{
  "n_layer": 12,
  "init_std_down": 0.0,
  "lr_mult_down": 3.0,
  "lr_head": 0.007,
  "schedule": "wsd",
  "decay_fraction": 0.765
}
MLP neurons of a small language model. Each row is named by its layer, matrix (up: input weights; down: output weights) and neuron, and shows model dimensions 96-191. Each number is 128 + 32 x the weight over its row's rms, rounded and kept within 0 to 255. Numbers have three digits each.
After each neuron's rows, "fires after" lists the tokens most often just before its 100 highest values on Wikipedia text that the model never trained on.

L2.up1677:101151157119157132132145185119123169204092133146098107102119138089163140146119105130163099122111129128158123120198124140090121111168122137123164179086122171137161129131122139149145223177122111104074113161138118135166091116107228120167131098121140122110070128161140122093165149142154118042
L2.down1677:124053194107125135099085189126105108142127164114111153094131130078148105122124037173157144126106113078119124110098133153110109105127102090162158176171164110077143098084080102181161129150150131169090146184125128114147130136113110128169108110071155102151118141064143128171068109128144128165
fires after: "\n", " co", ":", " Jean", " Ten"

L4.up246:121090108078162094062084107079136112107127160111125133156174097133164149165131073150124079131169166141148181131162133110078111158151123116138127132104050155151128105156086166209105086131137094136123142125116129127237111133126111155219143100101175163131129087123122166190130136154097095128
L4.down246:126137096110134135118148142145155142143138110094162148100125202080128132150193074106077124183106149104116133108203070116081155166165129086155144161114134090167133160160182083202153114107086165115123158067164125147172148126124116181170061198091150144132184128124141146151126101098159148137
fires after: " |", "\n", " the", " and"

L2.up382:115143138122195118099110162148082093105182148071155098133092137122131112045179145122137195107099168197143157152126100103177127125120095102117109118102192090148107159120139120145163166103126117143107157146135167073138181143168104119088136126078138162132116187150127122113145133172095158077
L2.down382:079163134147190142125111138086163144138073101098136142123149163134093110117173117140083086146123070173171167129169109132124084124143141125095119101140148100110144098109141130124182139105127131135142057120104103123079175137139191138088115099167134098118089186153213117070141118176107153111
fires after: " the", "S", "\n", " of"

L2.up708:133137106101114107167124098124126119139164104140115134077145130114112114080186162199103088122136101132152163140066160148132182117051169106181193159141122175172128141078075139071108100078110139116109171044149134151089161136099101132168068106119170108161105105139129075030147168147113090114
L2.down708:139143132131144117104118126125205143181144095092094138136134115185140166121141136136153161122154069180136122104167153162155111168106151155193127129129145144124136181183126169152082179174098086156099157153151105106127149122130129119124146140155098086123184076171058121096146180178110197105
fires after: ",", " (", "\n"

L6.up1585:128150171115082165118152102126069129083131125205098113106101183141130092154093136125121165142122168187162086176098115147096136180110138076084181160076123159127164066185173155138067136151098140136119150115193105077065141116160130171176122115135132123155150106205146126130164202108090205106
L6.down1585:127093122158114152122150144129140129122100120080125167084098123077159137186124117130092116114136104144075124089093148088142095155137152103122145171139110115079160122092140105101159105133158131189131144076138087139056143150127095122139100074160119118115118078150068189078208093120163133164
fires after: "\n", ".", " The", ",", " and"

L2.up651:168119094137112071179157179136011129180148123127148119126153161126125164160199142124184150103121105151141105096132125143145113126108094104111148163131122095130115159163116139091181155142094067049106197172123138172166121123153144135120193129104141139121141117146149170152095157137138137080
L2.down651:161083093150091110121156091146106115185109166177194119053118166093085070116139212129145094154150155145115196142124122148128111112095096128157216161156104094114120147116155120084121175140116158103139165116111166167181121120129081155113164150158104092138094131133099131107144169142130161182
fires after: "\n", " the"

L2.up1402:140082043125116119081140150119104104117151113179154126141094136131138185196090070192117119117151193174108118126122170115110186082081086119079108151130106135065153139102071164101125088072189106151159152126131135076142143183118132111107075076123176149141079152097141115107091122102090119106
L2.down1402:134131133116136140104145127138112107112062119091117126107115114116151102102111107126155114121152087148103142184145078195158109108121087150157144128166143104134110135163194200142078073145114124092103124126106111126170197160104151119140125113146102096133165192079171085165181122100107179080
fires after: " as", "-", " (", ",", " in", " \""

L2.up455:152113125071103122179154219074094098168132135043062160159180168168155113063198082103074116068100154168059122099117166129130115188101115067144091088155108112135104134154170132106138082150112144114117180131076067142133128073146161184141115097121121161110126077110096133117147218128136134124
L2.down455:213128110051114129137152153067078105132092128130060101200136138139091148112160078116107157184151112220095073092173162137149171163135142140110066166160096124143152086104111138087165100130126181118133121109109135191138166137158155084154102100142147100123108145151146157129152111095141126145
fires after: " the", " United", " this"

L2.up1021:156142102108126143181164114120109131161134129114156040165055155180064095077177125144108154169157114133102159130138169113145128121134084153154066113095169115187076059133129089117110150150161079135148096125118099113101115120184158107131118075163086096159138198106135125196134101108122108155
L2.down1021:140135127093146134170167144137117142142098129149124178100078157133153119109139061172110151147132094136067107125124133171105161160138152181109093082133186167185094066122147093074147116182171164153158059157130123147127142108114099071190115154130106148147124124109152058155136143104171115153
fires after: "==", " ==", "===", " O", "\n"

L6.up62:118162106148104069134082169097157150123054106149109207130061135112135104155157154111060109099110142145099150082156101080132107157076099088162102187138140119116138175066088199149104025117112138152137144152104095117097089127133151134116080126119118140077088165170147149145167132129146122155
L6.down62:106182137164098106164107132039130109159125115121111108163122126142159133197190108172118113172129141102128127160140092132147158170108137123154176161130153137122119174141119164109091030119103122168138089132128115103073162101119174080129098112136143115129087158181183134134112107143101144161
fires after: " on", " On", "On"

L2.up132:075170119153122094130214145186083110054105135110130213114102109093125144109112134104157140139235149110141074125181149168170188172124153152127081130146120195113129078144099141170098161162142146107140147107150110131119138137168119101097094159125196108170113137130121117110138179149108095170
L2.down132:099125135100048146113093200162143146115129091139124173079086091080179111125136093133082066123119072133196127099122068146223193163158114139175122067097101206104154116128167156117116106136136152104146185099116131113090120188169145144108130126145172107122049105169108121168107160190104126055
fires after: "\n", "-", "|", " |", " "

L4.up1655:107070065154102128161165130154094115086171168131094191113132096129198126120186154102113171133156104085142125130141132149181122088147143186135041081144076090133141149139154197150091078188139156108106147126069086100160106116171120126159064112069172103142110115100119078147108112113090118126
L4.down1655:120089157108128149178150110080091128165127081093115134173118122119113077113103118107118123173211148130063093093142142183153098134194087136132123139120141083141125121112133118124118147055153176144162149122102106120122150183198143090107160198127113131143171101135124098112151099155114119117
fires after: " the", " a", " this", " that"

L2.up1310:162131162106067243174136138144079103118124112117155078118170125156152130109138078131143115164045180130145124125146116211164104108115164151116127106122039221100102114201186186148134209156101165103133111184135172082126080175147134103130139119148159138103134103181125112039118139126089134158
L2.down1310:155158174118137172191104144157114107091124105092202145161137141149172094168141118083175195103106091162159175125166083126180059190085150092081115177140160155136149119144134138153115145146153143137147157135103118069098171123109135141086085168127156134181110145071060084196136113167128158108
fires after: "==", ";", " No", "Step"

L2.up1531:135102114203064136124139157170059176110144201113167093158135137117135134210173164127164170105114088085121121136113126131175124131169159157149109163158110120076150129115180143178107107158131069158181102182139114108171148095136175084189104152146108147068107123150136144138110146136166149158
L2.down1531:131165152156148163157087149113152139123129133102161129111118182127173146150133119143172148074134112110114112097134131159148086119172153089111165083093084115083155140143144135120111119168171120117091111134097115147183048148084122137093203124128184108067061095105118108151083150112131161137
fires after: "S", " U", "==", " S", " Sr"

L2.up1503:161139198141144074146132135096123127109104173151135079190122184124120110122146117170176118152166139098120138083136129146169137120152104122061115087164111125122116109137197158140117134141185126089124100124094139159169130107123177054116135073108118154113145175114136084080098098104116139139
L2.down1503:173163085121166095079120155137100125150095125100102083088081143090128146135129153132138111152111074139174113165098141150169123106086145118125134128109158191132174108091136151128087142116100146240118096146074062133085115159080157133148155147159102136144102169124143119094121164201108124148
fires after: " was", " is", " one", " are", " were"

L4.up1237:088173132178070096144157125158158164125117122086096068171172124098115173131149100199118121185168181099089130120125125102159144141127110147119129101113133152090101165097066168209136153095155148105084150129135127114056121162157086117118080093122137149082126127115101132155189084169166135107
L4.down1237:181166107177120076091111105128112102124168149144092138127149079099152188117140124176110141113124168116088137156119177047037132150182134164124150109147190109135094110207134133140179143098142154139124119133101180154082109109165094152132118119118056148103132142112114100075125163145105113143
fires after: " Can", "in", " be", " was", "'"

L2.up84:064194149114140146114081134137144158137090158131157147154087165129100112114110075111182118176092052116135067166117132143136121183151142164137091175011151100144124222156085138181137126097107114124160196140070120115113154130092123149063125131142164170201157122135082093153098112127158154112
L2.down84:047147085125120141114107094144119171111171134131127112086164148099130139113110170139176106165135093134160116100150123132137097089128092087132154135119193156139194095168124117135115114130072134082067120172098070191150145139114097111172145101153095125208099121153125111154138135167151115126
fires after: " served", " he", "'", " was", " she", " who"

L2.up1785:122077111168111064130128139162097092083108030136113164140178145142128156102163162188139073147102139132133149131106164183106084090071117084202210155135141158142088109165092207110111135134075154097119109118127142078103147115130154169155138119149089087135075082099140125099149173125130106116
L2.down1785:139157149081122191117106085120165115134184121107137093134133086183161079080150155147107108103128098162151066120162126151167117213181109132135081133092163134124128149209170180159162144120150123122157042097138101185141175116119087085121116096137127115088165146184104104147108132104137149125
fires after: ",", " The", " There", " which", " result", "."

L6.up1527:130160157149139091128126151129159144067136170114161147088145119123107068093143118095157119169101153192105071139128151101118092160138093092169136127142117102146148171146106119154113106145114136093122107103135167123163131185161157123100106138151112095124176095101090085115109177145108176165
L6.down1527:139125150072096184104104093137108123155137112126076147112159092141172160140158150187162105082122112112143176122080146131109103140143139143050182153130094118164165123160130139160179115120130100115175172097121130082127106108119156143156121151123098152102120149155125133140146149201101173127
fires after: ".", " In", ",", "\n", " (", "from"

L2.up414:135154128082109093187158111102075161121149114154157130154104112150177063144169192095097114127148118159156175069144158128148071141132157127150136111128144131113138138098157179145103166087122128112228055092142098123146124117113123096127173098114059130118161139123115141142078116120165119150
L2.down414:105114088123125138154133170150146092092186087099118187160140138140136144127079125113088143115165068168165149141132137181191144139144149119131128098102162135137120157118168094168093178128145082135090170132145128152102169140077132179049162106166100108105120171103189128139162213081131086060
fires after: " to", " and", "in", "-", " that"

L2.up1182:059099152169157145125178141112141160155202112071051185125150115149108194085066048156217154079163146162105134155087181146138081152114115123099112160156146127158106108133166134125142163150113088090153096089067085068193094083143166080147133181060146161143188148108076152159180115142158133138
L2.down1182:162214089152163165088159143156169080148165100148069108184120106161120166134180124108112136126084124084111095138146151176127125180117144104099128145110113126125127113146096102137063172171116126095120128144071118140103199094171120090095095149107133142060024085138147145078120081141156125120
fires after: " the", " The", "The", " his"

L4.up1631:192179141163107105113102174072120110131119084114147130141047121119224103085152116112072091171095131090113139102141143142159154120157137118146199090124155174081127149160015178134105083118145161162210137165137126087100093169064094146063091127103102140145087098090132095092145168118126195201
L4.down1631:150146088092096080147151157116046076166125117124131214155093075175163079190146095128106132164090146112134142158110105164118089189114125100175148192084093092122091145122128099117158099115178119132176086144091126123133173156120089112139148100158143163120151186150154123109125102133116154165
fires after: " on", " On", " he", "On"

L4.up1278:140183112181125121099080145122081040125084138074132121172165114118126164118192115133083119111134139126144125155150131081131124116117167123153146140139123176125156118196117137115087149086175099139130085143139167070127179049096093141188163116115163099084113101146155139087123186168109111122
L4.down1278:186088152169160139082084142076139118123103096114126123146150111142125121087160156130122109119103161134127166076135175132136121072137142123171157098108121177107135129126123101155109158162133128154072216141083090131123156103124114084171079150117146093135069061136186094164135117188147135074
fires after: "==", " has", " b", "===", " in"

L6.up1525:163047128161124121108148096101165122166162157132114093126133135119143126116105123152165125123079112077138110141116164159121084142126210134085103163121106112100160110146092091123060111119151180022181122153130123143154059101130126119141165183134103141171139162098104104140110154096111063105
L6.down1525:118154120143150139094125138131105174121153144117068145131092134121096130141087140128120144107095137088107101124160119170116091037133089125092144105156094123125184128098121137110066181085082119130122082153141121084094075111178145148147192156109122070122105101122128142106132139123171076130
fires after: " the", " his", "s", " her"

L4.up1821:169105120096163106094171161188104156154082161184120151133110085096069131103109120145109106169155134086106168084049141128130168150171147127112092125119102137083102087106087143112105116123157197117119155099152119157138166108129178095090122099150086097111118094137118129084064122124127163112
L4.down1821:156126091092151165130095126094161135059154160124128108140136166090126171067135142099163136065157118133183171148187131144142188131152120090108146130179153093107119207098138069100130135185088181104076121167153041144110094136126089105076142168132131185141156129163059158133091135149087130135
fires after: "'", " is", " was", " not", "n"

L4.up876:149135106128115150198178130114102130114111132082177160100181132150109148114110115107119084134142093207117123159117147129067145139133205160121102150114151175144119065131143115092063115133127111151126163144130104128129144140155107146116158062165146188176166129148155123132160156160172090097
L4.down876:132156156192153138152161187089119151064167143076120149117165128126158151098091167129142209106176184182192142181151144138127160115172133178158129115076081117114116140139060178109095138082126109079142155095128106089174071127133153131113136178090119116083104131138145111122062119140123126111
fires after: "s", " S", " D", "D", " U"

L2.up1411:108170103096127100090148139090106152133144217157108152145087118104105147111147145138061164102076111140137189118188125144089148094144127174119126100109142156163117104129095155118127068137155149132098096039146078110156122142160112102131178156118108145152110114095123116114113163105131119128
L2.down1411:085126122083159098142164129160151143116136171154142100101143119143158160072128218083094167053145145141109119117181144149086108123163143131168149152098123153142107110115175138139117062162071083117122125148150120124076104136202157103108127071141056175133098115126165167129141136113140121183
fires after: " to", " that", " which"

L2.up89:117145131137148133155086073126166127146140103124119187100161091121171143131188168139136136115105101141142111173072118118135155197103151117137165123102158167133142111112139132180131142162151151159152104135119095115205100144087080080172105168138068141142088168169162076166119100196104132154
L2.down89:083158097110173153104144133116117102061122150145131128152136132179104118122143123074056169096114107172100138142146115118198100128146106145122180128119113138124138141082118083136133129138140154072115110124064146163129119169083082126140119154119127105148144108109160121162173083184123121069
fires after: "\n", " |", "|", "==", "===", " ("

L2.up653:155184111137124141122136155187146091131128185109169189152115096146167081158130100120091102109159141103174196209161122123124079139137137065169151120154120168114157154134115173183127088085145155141159067141178135088157093162144102157179103094103080109149149137125107168058178172124110142116
L2.down653:076149071116099102119121137117093100130136061150150134096165132161137136157096169137088125106127140149140049125166086180128063105116101155114154157155088144108053138200158158181138158182149136141134110122183163144106146165106133181139146131141109141133104212044057149101166182114117143127
fires after: " to", " and", " not"

L4.up1882:085123083095205155132160110185115072110123115125119106135174127078120142229107152115101135099100101119131190119147077150117158152121053144169088164119094146128139171106084099050125141139152105113122079098130127109140051098130114116132136160094119056197151074120134082164125162080144144066
L4.down1882:074123096128131150134161196235100123120115113134160142119144120125132054185130095126118088180070155091167081119146098116114065075128028095230112141223123137198156167155077145153159137131127137147141169114142115100150102134089099162110170152116184073096100118126167126148102105094130103130
fires after: " the", " a", " as", "The", " The"

L4.up1903:150092110120115090240161146118117125179150127153125127108125138157156104167087123123109122138101126175145155136103099216111124088135100071169109088092080114156139201102107145152102170171087169109137140143181125122152130136168149168164118113142136180130148162069155145160145173112140113197
L4.down1903:119099052095096164093093087176076079180161164077162103146169110132158152142098083127153112169135079088126092129092112120164174168122145142115154217178160177080108088124130195061062120148094130160106076166121143181146132116159141172109157144135116108076109149135113101177143141148069074123
fires after: " and", " rather", " well"

L2.up991:107097128076179128158148094130095085138099117112115130136118145166122197078136086139140110161086144069120074126175148117134168133141107110074093074142094151095094169119199085101121152090182045096098145159143120101191120150117165089068120154116107114096174107107081123149126141087112158125
L2.down991:122171117217110184071130174149130067118078126109182102085104123085117127080095135143160121142129127145152127140174103132188114124172086133129124071120132154172140120118104139188140145144097179193159073150129131074126121087153109075106180080131136170095168156166084116109151194173125136205
fires after: " is", " was", " are", " were", " Go"

L2.up520:144171107181140068150092176147135147107129097158120050141114112077128102102134082168116143155154131119091162125156134133184137105108140106093116133140094217129142184090086112144129121112123079073110133158098125111124157143107117148134125109144152120136147134126162111118156104133078090115
L2.down520:145102181221129100130075123182117185155148124072112103110111123137176118075098165065124072142099135134125104157127147161141179121127092118160044083124144127173103129145146119150145091073144179093136115175142121162072214102146175104129155145083147093166046195142073133130090134145177123107
fires after: "\n", " (", "-", " was"

L4.up542:098170200125082143135137085149109084147175058089143177104126074063059093159157134104145097123130117085154172133114164121095180118102097108102096087098126129114140154106165129195114131193167099131065107172137170186210105097091109154124111136113124142117092165102106143142086103151078148138
L4.down542:093138156152079121141149176201100130089119078134135141117120111125076117107084112072134153111179075151175110115141159145150123139190099165138124213176159157157171179127135049178132148134123093067155102158066108085177132064121074171073143140127117092133109159126148157136137101163166155155
fires after: "==", "===", " Cool"

L2.up1612:152114088112104093096173117145126067139101156097140084119075114089166160157139112168180118126095106137168129088127135114072131107173171135081185129127139176130135162097154176151133151079140140102129045068153143105111136134136102095149109154118164140134113177113124098097102172169074148128
L2.down1612:118142141150030126142083140169111112190098132102093166059149163154115166135093058111160133088116138135148130081113126119144122083169096097121181166136154136146143117196137131117149115174093112158107081045157077114155133155135194155113158103191135101157113139154187148077154085147134202144
fires after: ",", " co", " a", " an", "."

L2.up436:105167133139164096163121084104126144119185077036111098133063116117107175123133123105143104201158129209131153104082093126135126110129179130164174099119107163104149111199151110135093139113179130155133084150130118169198161120140094096102124150112093105091118124182141149131057139144130145116
L2.down436:162151145136132076135131114187119154168082106111091161089091100161137144057102120174177112119156131144133093140162193150155137101115049181158103106181121167114162113152098142139154141084163123096154139089090076135152128121164159110147075171129146108141144175163142139076130174091141165151
fires after: " However", ".", " a", "However"

L2.up1617:121162154118100139140082131168130112117072100128093157106158108125091143126148160160162161116128151113186126167126169072053130164120165127131127105204111158145127156116110191120112084138143145195114126130151154180116204095135134127166090056134145139156077161107142150187143159098156114129
L2.down1617:134130092095131126160090166135120167177146095151086124142105112123101140107104096110050157103118108094076110130159162156135156134147134141151073121108167151096163184171130117084125138130123103154138093184099162119121132126169077120107113138133087104081139121120178131177127085121118119193
fires after: "==", " www", " was", " ("

L4.up883:118093130098092131104113085144146165178144139086122112134159111162079184119059140117123105090158189187119139176101131132116177084121113131223142133118136143139148095155197103159101105143120134101072079123072141128170116153137094094144162142140205126105153104106151092223161128116109149163
L4.down883:141138161165121203069054116148115141077138158128142155154118115168097147077131119140162153072176197115120175068142111095110103124118102114248100165114153085169140105123138095145096158117149080127130093129091128123135130092225104061146138102117159124137093141135112091146085059188077097141
fires after: " —", ":", " ft"

L6.up559:087139066155141033153147116162144148088119101102108168147146178073130162107118115119126119138093104104119149044038113129141130166136183127143112099160125111090129097075098167165156127112107128100113103125145103177142083138164131150109156129141162104139206164133135129107160109130174135105
L6.down559:150179118151099071139093101105159109158092147210108089133146160133105077147103125093134120147116102154101112101054163136134132081135098203130107127148121131119115155078153131138129182122172096147151101183122072149189145137108139164100103142155109114127137132083095130094080169104171107092
fires after: " of", " 4", " All", " the", "'", " |"

L4.up554:120158145116161156105176165083066103184127167060095125133118140162119128090156069148135154153109121138133143188139158113084171064145136126142160132108094168161059086146069175101138111094166112138125146159070106114101160096090196106152116085131105104093145138119130114156102094110096114159
L4.down554:163109148156181080138147142141138220162088192161123091102070186048118092125123092162141131115118130152144082153183160106103150153118122120152130115132127185149147085107082152153132159071131138100106123112122159134091151072132108132124086123131121157109127131130187112126101127119138119173
fires after: "\n", "==", " ==", " ==="

L2.up308:118167109233121154171153072099141171117164160132171138146142115147108150127115090123133174133136134144137224176170128117114156142133133156127111057070146137128126121143137124079127141155136104099112165110095144136131132090169165118123115068142163137121131121124078097101138124110136118096
L2.down308:060111141185128076160126104108139177081091136154109134148133129139151100163079164187086102120159133156137204188167102153160099127158093127185152142105130137151135104125153224134156135088145035124166093193106169096112113156110167137111128069143143133134106103118129075133121156166143133091
fires after: " a", " the", " an"

L4.up1703:136195125086097097141093138098148162095137092147194081125081154124108126108118150116115108150174059137134170115102120139125113190138198130124169142158129207116117145075085195162120157109085127144098140131169132116065113180100187133152179126142207104110130166137185113125139159109090130152
L4.down1703:167131084109138117126131156107130038144140138133139187151157123128130139212144152091109108142127115150121091142104143161094083146118164124091124045054093156144101153147051084185149138111127046086117140129108084143145101142082091135145104128145153136155109086179178165087120075090113084196
fires after: " In", "In", " made", " On", "On", " in"

L6.up1561:139122099073178121192157135142131083156134206130108168098119113155137113092117168190130120120166067102125084136141139116124144132092113067146131113083136164208095104138153143130156116165179166131087158133122144062151111121135159129135156123119137140167120136156135098215097115130110119157
L6.down1561:107153142137167145109088106144119125141154167096117191124122112139122152074140114140094153154177069102155098068144145117151091055105101159184077090162169189113152109113111103135060201112088113148090128082122125202131171158099138119104103119104132164107134120075115162154126134137180159139
fires after: " |", "(", " —"

L4.up1160:183118089101145155186194133159161117073130120105155120150111091127181096135117080113090122137117162069150119187139114092101135093162129152165134143133123129225139150140156169144099071153069171221132143136105132147166134185176174112091155164070125144111120142101074099155096163143084123122
L4.down1160:120157161114168161138110168103101092134126135121113132158121134185106156150162173142123191117099154169158089151183095153109086215160159144125122125140160154185118142148161052157080125169069209175142086102168149157103129160089163091102147105083130131104145126090101142126196103170083139115
fires after: " and", ":", " that", ".", ",", " so"

L2.up541:119121129142120082111140154152150147123141126109203161178116115198058126107112108112135064182110085176114127096103155183080146108151125117125152085173076150111135099084139067152163159121116166100070097118133093090132096051152094130184193107134176148093119132142163160150169111095185105099
L2.down541:146158119094107121112154105098122126120153103081141156154126126131161142137103169090100137146140129125182095119140139131134108064169137119135176090128110128156161116090179131103104151129138106195067141128146112106136139153164157068103128095177129169182083116159185091137137102203142112149
fires after: " a", " an"

L4.up1012:116148095115127076129134112113094135097132219071116182173059115123116124173161115117124089118108180094122139108118105176176158110106096137196132165142091105187137116109112156126153153138089135169162131151088101107100142105197170095120096116080170123097132143092137069128149111127097109126
L4.down1012:160097111131133121138137119172138109140111108107128133204141157194095125185123200155129060144135144092103095102095096072089191060133102158184121140138129134156081122123074175134204063176190152122106138185119174084123082123115157151131159198130142106099157168137155163096093099136131097154
fires after: " on", " the", " as", " by", ":", " from"

L4.up1322:179169148120096100094164191140087121107189093116138121115134142177107133150137150097169131201128205144154085203120135075133083105153117117164195130095158120105169097176136181150152151067133149095086084110164151140112140121093152087155170121100166149174144170087144139087148127137159150083
L4.down1322:155131175163157143144166109158088124087127148190128123132138142137102092148128140170116129092110108112083118110145134161132068227177093212104137151126115134173188160123188143140099107123153120093153110082189113147127133185121153085111069154133107134137150144104153091152102132106111190139
fires after: ",", ".", "\n", " ("

L2.up1117:127136092193171110097090184126099149122144074129154190130133124113168156112122168102157112076120156108220137168144133114147089181128135180137132187159130072185150226089096169123177150104115179150164104057135098127121169040125149089132129130125107137132157131107133131081151145136148185156
L2.down1117:131161092143064116127107133086161160106089174114080145176160164143141136124101156134097146122189136119164206110075120200167129073116125168170123131181120141173135165123147140164171166151094097071145159130180169122147191099132060142097108095123103094046100152150088125126131169154159185123
fires after: " the", " There", " there", "'", "There"

L2.up811:132205156166136147090107126137137077114093124150117147152158125139133104097123091159206168148094148123097085113136160169138115131085121167114155088111096124090098174110151107132167170147139148081089091126083127089040094055139134107146133149122126135150121119148129164072194155192084110102
L2.down811:108152128161115145109155087190168081142122130147071087057081151108146134109136133184125039142129110144119156117166118147089121132110183066221121152108135095181059112170157107075128151185148114175146069131157188118106159085132076120135147160097180140130046102132098166147144170169130131126
fires after: " the", "The", "'"

L2.up967:111092073128139179143129113164106099110110144090137084111151086107160109089114137130118145136144128131085147075143128137119127116122169084148133170064136174172131084083202108155118138135112090074117088153145216167043118159130139097127088119138110190096186196121162125119155116077137137179
L2.down967:189077115125101181163099113174063204140129156131165085122137122172092148113102095128155084124123132113083158124088081130120085139116111101132143140129062144160146148127186132153111129123141143124088111127170148172116133099099148100143108125111119162119070160132121101131139125101161174171
fires after: "\n", "==", "-", " ("

L2.up1144:157139147157137117091133116182088104124109103154068137169170118036137139094126095143131141100103080072083117187098136116113175175087195135128128131130080110094078166087154060146146116111184103124067120207122152138082112141137180070102114169091147141151162120156121167036074181173147092129
L2.down1144:169108107076130197130135087078099139146115140151112143187141076089134199152142115098119119150141100128161079152069132138126139199086165079132138174126139082129104127075096137137098135127122183138034116147169114149137136139160111098120177166144134120087090120130146176058129117127115148158
fires after: " the", "==", "Note"

L2.up672:160104115120149139132193118187199112149106136100141116155096168117170145138115086150138117133112166094141110180176170129138152105117134122176105157101140136139093091104123157155165160090184113139126170089117198116144116133114105119104118130027161173128161174119087167082121124133172061132
L2.down672:126087090201170112080186137137109127165091118106155137126169158072136154154204148140042145121140148130135096166109149092159112159172096185123120172160172172065114111126124137144150099145136147113090166131158120097184108132104153120107117140106117197132136125118120157089120159139169090118
fires after: " was", " is", " been", " were", " being", " be"

L2.up576:116118101069143117091134104123181111169087176142130184140148119148171167108094105132145067140096150084144126125116119153053133135105117126194147151123102162103178177101091133142159156094136121112073102123173160166159117144125122161145154138117120083105089109118137136182153148129152146077
L2.down576:133143172149076163138117104121131143164130136146138146131081103158119100140132064079114122135118164163140129141127087134073125117070114117178150109078123072102141145110124108120128148146117068151119160159194163136103116160095114089111129158119101155134161144197172162059147067135119165116
fires after: "\n"

L6.up529:115105094071124160132109148150159058133104104124107128150148118099149105110104101177135110176157140114137168150145133080050125122126111060164124149065147111128151144101132117119140141153180160069116138111156145102117152129120120118071179116134088083152136150182128128132053118153156107176
L6.down529:094179186120101189118040155098170098173114167105070145080089146094130112111103167088123149153174159182132096073124114155129140110107138140188132102131132130104155151138150134115140163111142130091052189139150111182075180127126164098099122164138143146127152153200105153181137105099121133115
fires after: "\n", " De", " had"

L2.up1772:138103131143160133167113123185167156096084143101199126166125128096113113153138113054102100099152158099168118148121160091086164085159159149126122099117085068114163157151085183200167149102113113085150167121113142098125055138100091128116107161136107100128181075127078139172109111157136140189
L2.down1772:148158149175138130184107117127117120110088071152120152114084145133116098105107080111126171185099131168120127139188135147148158119176134114163093124108133104111177151116204150161151112188153073135119158107119133166077135126200135143113180155173167152116123103120130134140108103153073114153
fires after: "\n", " —", " to", ":"

L4.up1067:169136149112133114121136153115167108153165146161171067153156124123152104099105131110143077198093125112153119074102196139142161080126118105120083101155088134139186088086063139167083201120173188097123088175173184169105140112114177100148107150143198132134162114167137108146164104157090121147
L4.down1067:197189103092055098118069102122156164163107180177187048103098137128152063133142058076098142146141109122062084143115108132139157132122078109105103128113095118107147145109128155123136169117114131100125147148070092120139103141133065055107080106101144138176154116105127080152153141102117101131
fires after: " one", "'", "We", " has", " I", " have"

L2.up1194:100155172141141132115165107114066142077168134076118162112192128135130157112118142118149114034134167085133121125067052114197087129071083114044155152153148109143142176092125126059069143143139100065145060135142174092138109135084183104123146172055116109129130149115099122144147128105142161097
L2.down1194:151145076126119124142156133117116084151122143147123125137117181142113131085074160137111087137092130093106068119145173122116139099107139115085125160171117166147116148093119083061131199237103145113180140074169179110118119124195135101118145121108157058053112121101097125167166166180117062177
fires after: " the", " University"